From a checkpoint of a small transformer trained on Wikipedia: tied embeddings.
MLP neurons of a small language model. Each row is named by its layer, matrix (down: output weights) and neuron, and shows model dimensions 16-143. Each number is 128 + 32 x the weight over its row's rms, rounded and kept within 0 to 255. Numbers have three digits each.
A block is one neuron, or neurons of one layer that tend to fire together. After each block is what it responds to, as a language model described it from the Wikipedia text at the highest values.

L3.down96:117134122113142156127169118089122163080102102148146141133147117160154161129159117165155123077123169146126113082123100109087076125157149136149134114114159136163098145124149159122134154137170157111134153174084099140098083102080174127191141111134131111160121165199086095120100060110182139199135055068111115132125153136053180089199098176189149083082125127111089140158130123144120117093125
L3.down115:150052077113097180150145108162119132082156177137145143158115121104125151076122116148121139147120154135160193103101085173136191128058145127079117139159091143092149113124115117090102127196172176117114117168076106119109081081156112121156130151170164139146144177166216156112138121118146109127103115136160125145142139165087000119129158106217089060164066120147102189114127122162099170138138
L3.down283:111192128137115133080056143110158157123100140122165073097120069130136115112098099151117123161083155152164174141192158165093095136093082159154159130151180103163188111137066087142177163164130145126092104206132116099115144161104112171092130112108071148142088187155156138157073097156134115124168091061107128127120125074126109162119130109091103144134082085147129173090148213174142126101091
L3.down327:107129082118146128033125135149094173121099093086166151168146092135130093099143162099096089178137073128130125074150123099076127095089151108156130101147127076126137157132121094112097127130161154091140137165119110128093100107149078106121156098115113142108161142153112134137097123180154152182100158108157118161160155120125115124179125108058175126177126111108113092126198107127167102104166
L3.down443:146127142175121110137170114102100120114169111083121149197109150105119105073172185182120171155160153190094109063131106179151079087131166146186030081135152174119124104159134139081122092118131156140141141091093110127125074139143134100204177106117140188098110111124125162097109147095111184187135147153072081153120123141087139086123113110172141111133167144111149171169151093133112140075108
L3.down552:099160142080108109150114117062093118098152085181086102129112152105194142124154156177089140130144154125160143118102098112070144144106107101128146103123132115134070106088126151114128164117121121114114123146136106119130121136022154157073154156098111255169197116126174132134119139128134107127098166063154136179180111147074139158156120148106176140086165171169122158110166128166116123115120
L3.down600:156140106080166106117070081122126135070156127152189153118138118031149133196121087089107123055198154134073109144111120130101129041115172119140140160124146099160047166122130047186154164091176095101099104110211086113112093144150105173143127137204168111170119103157168129110133135122133157093160123162096121131106138133056134129073104130104153129111124111111154137100069121151169127110185
L3.down667:093116133122147132097138067089099110137091124141116143102201139155117074137160117215096116123116123083127108123138148139125179123097094173153162081119158113104152127127189112091127091037133107173161124117074152158124156156053130109164129143146156080129149187084167119115090108140105169182137165104157182078130083163110101103170152180087192136121114117081137152108135097119179140145116
L3.down691:102114099121137119126165170096133148112131152086071106174131169086127126135194119229087162107064123148165146145121074170081151145168124068121084137130166094018117105078105138129105135123130116127135128138126091167120147115020218166095126160161127119087109152138103092098125177136132126180185159160134132183164107109129068103128145149125115116107157202141109086155109088090138168094123
L3.down706:184114060135106015145128102137121109077131130127092079128151155102154165112099173183160185109098146114100153132128070096133167128086170108137158139144101126160136133171158087167128113109112101107115106122110076149050156180130150093086189132169125141128140113157163147063064167083129128138100104161151136091115164124152163112150173107150129144156200088166097121114103170109168075138135
L3.down769:055177128163137138143097163134124153108200180148089189174071088175172138097188133115077100189078068132155141099146133127151122078130101136143065166170130086186156165138170141108098093177118172068114146105076112063118135106132109116122136083137159201159063099132094103123097101149123120125131128100142125135115124161102146106096102078146099091105125015182106105131124179166152164134145
L3.down911:120160138136139115123185123115129153124074094106078140129140115087094121116157152159158130107105091109119132061168085126125119103124115156092075081079155122114156147133164111126078131099108091104136114136171113109207077135097113090143187159146137031149117167126100147125138133140102118138099162142129115151162150068130152091130154183134095187097112143094100134151129121158111133070139
L3.down1050:121166185161136112132106118135124134115159144132073120154129141148141132165103123127102101136189144147134163153174129137123107137066076096135111114121107105120172120101126104083084171079182175036138125145106128141159101144142126089101138130066063174096096075089111156080163133147091137127130126103144120167147126114086069149108124113161123161124162140094143124163163139105169116143101
L3.down1108:217122093092132083119184135176145098113055050084205162114144115146097138153148110124106181127130074127098090111123111116128109090172151150114154084128128098128186063165122104091084143156157168130124074126131134080188106121125058168195175077174121151107113163070132096158178166120148098136127143184128101146124104109141161106159085118141068091144135140111152123157161124125090120098100
L3.down1205:155157142123106144119073106118141122082144179163147164111105111100109181138138126155146055151133131172148134111099128104122190132094089077145136161116123106135108179068144163130127188097132138149105111122134162134049087107104117150083091141077137167101091168158159117110096134147133115150126096083174102145105133164081090130131189167160091085151177090213139113143136127168146153114182
L3.down1217:106173120126152073145212143150102120122188120210153103113113053061070099177154102116148103157150126113127085119151121072123075137145157182107135212117112136098077153149138091123096179143100166083098092099156092071184083113131107110112092138147117103105104139124116118100105130121134116139152108122093143164151166137100067120128141109122108143107076114164124199063116117140141131091168
Description: Short subword pieces near the start of a word split into letters, as in c|y|priniform, K|e|ita, i.|e|., and colons within numbers like 2:30.

L8.down83:157148112138158085191116122147090131132119115075143162165103090138139157153154089134127083122122076098133111094113105154089101122113119078142169140106137048132110130127065091092100169089120184143151158097114186146144170099081126171097139116169122120217125124138091075136140096100146098139125109087095119138114146130155101091057124168164187079169166169202169149099120157153141109114108
L8.down303:137104145127117172156082131051129106084139145154134061169116125227131141128147161186187116179124139111041147171161189127120135069088119087100138082096118104142124176129128165091102121156139133144114164120110144128187081139091130162177132181171084075183088110095092162104136111141115074129108123114129126147181128113103107088084132126060117124163164125128059166145186196145176105137148
L8.down375:141136148133182105091156077158132119103110143156152113088111146118136113131088126130119109115145128161163123154105149099145107162139132150107129168128126139134157093063167187128148163121114156162110180132101136151196075125135081173050136111156131134112160107135131121168175159068091176128213147149120126091159176121156100188146173149138106111162140191125081103115155101125144125159112
L8.down1234:094120108123105140104175075086160115094136125105124133108156089166138111140083121133122165156121086055151110121066155120139107148145113069118062194114113079181072130105099057096128210146068117157116119064107112051131106164131110125083166110174165192174117093144114124119139118150146105099137110130145133161124194184137082079083172144160187088160201122129114131114138145070145122195100
Description: First word-piece of a multi-token unusual surname or place name, often a capital plus e, in tables and lists (We-jzgrowicz, Be-aumont, Ke-enan); sometimes the stem of a split common word (belie-ves, encour-ages).

L8.down44:168090131080092079097124115113152200087086184083150116211122109065143149077098151105073157144128125137130114061168129132112178147161136115176096149088068128098176115137104134174117109173164117174139151100121160108119179134137148099140114167143167127108154154158108148097124070149063122090062149130129122204144169112212147135126135142167134129132084087150090148098131071145166134098203
L8.down859:094129121162126115102146105115148136139179189155155141148101144080113084064128112196178042117104108158129136052137130071144128139127124125127123151166143129165115159143126139105130169195120139112114121114150127170154132214124137117132158112087144132142161086147118155097134147072131126089111160140163189156125118065109185123102148210080117158116121117073178145113127130122108138104097
L8.down1159:137191140167161132139125133182174196151138073101100194123122073135061091087129134115100180200078125145122099136103124119133136169063164135164113079126148095105137119122126140174116084116073104137113126108152171096107103147086106113115115145108157140158123095183122077085114164095106122127078182187130137163092106150153168116146191108171130085123118136147095075156122148086185123127150
L8.down1259:137098137107121132148116150151114171110115101103175128107081125144147181147189127119038171152129082116100124131086127129118170106140143166142107074141043134096139108105179150083138118160207132145099163117121147131187104115165190117125095119180130096119079173164118109145108128070104089172116117096125172145101056115117090169118140096122087155128056177169169154086104138091124125106126
Description: Word pieces inside foreign, mostly French, words and names in titles, places and credits, such as v-oir, Éd-itions, Sar-re-bourg, Ach-our.

L2.down254:187146075145144083151132149151155090074159130092104083111056097138145102135116044110121103127137182126119119173091103092132116107123105112175069109130131117132099168170178153146163161103112134081084204094159118088107112074156148187106152092145077127120156132160078122095106159119127109107170106134152163131113089108122121124112137098149142074117119108109177213144148147158109111093157
Description: Second word-piece after a capitalized first fragment in names (Pe-ab-ody, U-ll-i, D-ent), plus "of" in "out of", "one of", "X of Y".

L2.down1077:120149109122148123099117129129117131156173121064145145088148048151108126147088136102185139121107123128125180035152130176090135111170145064129083076182170117119106142171157130135130190146125188047132116134107130119164133095148114129123101107150102110093046065149074174128123181118182168165082150107148139122100155128109101115122103100163125142110111178121120107196101125164170141107131
Description: Short second pieces of words split after a one- or two-letter start, like c-y-ber, t-el-escope, hyp-ers-ensitivity, and Turkish or Russian names.

L3.down164:162074141172143084130098204211139104074134148096145128144101134130145213124165163179127026134106125150093163154154058136144154173124133181081160148136121149102118158099110143111154158124125107184159109083118067119156126086132131161095182126169134131075079123075123091097138159099119147141146170161148079131148114097106084162153082119083123141114203129011124145138108150149183153162085
L3.down243:104126113149142133156155150147108124119106144159125102158145114112177141137127143112131161115125091110092129204118124091174123078118126124140132165126126134113076105116134134156041117166063121154130057101106093106071153145203135062139197123108154140104131147164123107115137157150145177073121172113153149167092132133140174149126168125094068051145136136134136112163096094202151144117089
L3.down250:177157096042178138126137139074109083120165079167137116167064128126101123166129170119121108137144067076148164160126096119160112094083174171086117110161131122101107151137121078121126114125166095144129110135132144126148166043154138095140165135116161166073115158131137138144151058170161070119130178176119107141105113195144127135117155174122142080104169104175140140136176159099093076046183
L3.down314:191136103114204137112115142113090138159165122094123110119125148154144134169085118144079116165156115088131062131196236108107138040132128107121175140088090154180124116096079162073117154136140150087106136105155071131129079089139186091108182145098057144183107140110152126174132113121094198132169157098073136106086108102158092121166113172155183119145092135110114101118119137122096113079084
L3.down335:119165138197118130133172140175113119135088069141143116183128100118195090067123090136152095123182131121132093197068147127089132110171136110107149191132127104111106102163111146123114136090115097145085147116147115137127148150077124135130137111095136110122185169154122036168150175136161090125148137108125174107154124138124082142116163115114126071120110119149188139112098213121109089101117
L3.down498:110110109118119166162111112173113077175140161136154156097125082094155084118125176175077111151145142084213141143147088137110131107097093159146140099138125122089107121105094108086091192063103129147120110145113128108175127196126136165129118146116178119118102138173185029153156111123143105188168102135068104149097086138099094171163139177066107083107108198138185112113128086123128150110178
L3.down731:076152164129127142167153128161078140079138117087146101174151165146105098175083199079086206171148131155131084122168163112104109123109130143095150159139107144118113130131092116132198119123081174097220122090128114117110062146129084174085146157083145106168157152150115105131124099113207148102142172171152101121116101172122113091138121174102095107125055126110118105110162096114167112144136
L3.down745:162151145168151094127139125158087121076140087131105160141122095167176186109108109102141174085109134096149140202148132129116138093119118111079087187110143138124116151100103151091129167151065129171073146125109080112152139125072095116136126115092149153120132136123120129135108107105135089092132125130118076124122098145128102089072197160068162192111099124103155130149149149178124137111142
L3.down844:127128179102105115079173156144118134110057179138110086100156162122120158129091095162101185133166106148041110144170151223054118110130161133102113103097123131103119129126149099080144163161111134152134126104146188176178156161164095118110123145103171107103129150175155084148191180115143106075118092158071117128154090190087122157124125115119147102145067094112134130090172092095137123174113
L3.down883:077143143130157144159089118105153113110148200148123144135125134143112175173091162089162165084097098119168135138126161103169132117203123156157098160133134123095133108123079135100095111117130105147135136086098115156125075107099068094154082113057153152131132101096070153107086129151190146130065133127160072125095170140060172136167146154139165131165152131064132138200153199175119143132130
L3.down891:137208170119127115129091197151160122160141163114090104143135107166177100129072085215142171083144141095103089101200102197133126135112084111139069123086160147087135127154131163168093151134064167123090170150081110085146137126181190147108171126118139157163127071148127092121114160109126121108123124177114151095116135165086125195112164119152196122102098113102132165183159146164112130096133
L3.down895:080085171115111116178133134139147101090094110203154133164097086103107157116083091071152161124092111148153175180104114151129151106161136101134155094146111136133129161086173141139125104184165120123149120105153174129130137099185119154159137165146137123133175076153161102059174116084090115098101126099147075151110167127132177122167085141158128106140124062160168136155156092163096069126130
L3.down941:198169133098133132137082108173087078117115155184161091131152108146179075153138144143076148137157060129106050097106138151127094100117100128092157142128144125160099173099116095172093143163137097116159115174083149062080184131108069146096133146037168127166121093182182165143183158108128137081117173146114147108063062141112114174125108123090104126130127092112085099117156152134080160123118
L3.down991:114064143118085149157121170125158140076085067131096104171073171134168106131111194114127091114109109205142136100100067105095143107180102143172150166168105115119171188110125195115088156125044167099165148076106118205150151071145118188140092139092147104092140142112094099115059135089089171168101057108156129136125123127105094137095112114084129169096167088133112128125137102120151145140162
L3.down1172:094132112183122113161094094173111103133152171127106145127137069121120145129072096155115135133097170122132098166123110138133134118143071206163132139157116189146129175060164185175111092139100173150101075094105113134153178152113127093139192111097121139152097150131160085194070114083123126050137163041110134118146124090141188126134145155100134107146110070148142128172115130191143128149128
L3.down1194:123095168127083143143154127195115151116115159122115025099080128109152163086139156081126153116151179159119090144104147106137113167097106108117117090081139154102128153130106112127159112155100187033176096165191055097117181132159155125126101121133089110112162123102116215138099161157143103124101140164170191171115151107107116126115143152090173088188119108142097150184118225170164116132163
Description: Word-piece right after a short one- or two-letter word start, often in names or list and table entries: My|an|mar, O|'|Higgins, No|.|, E|arn|ed.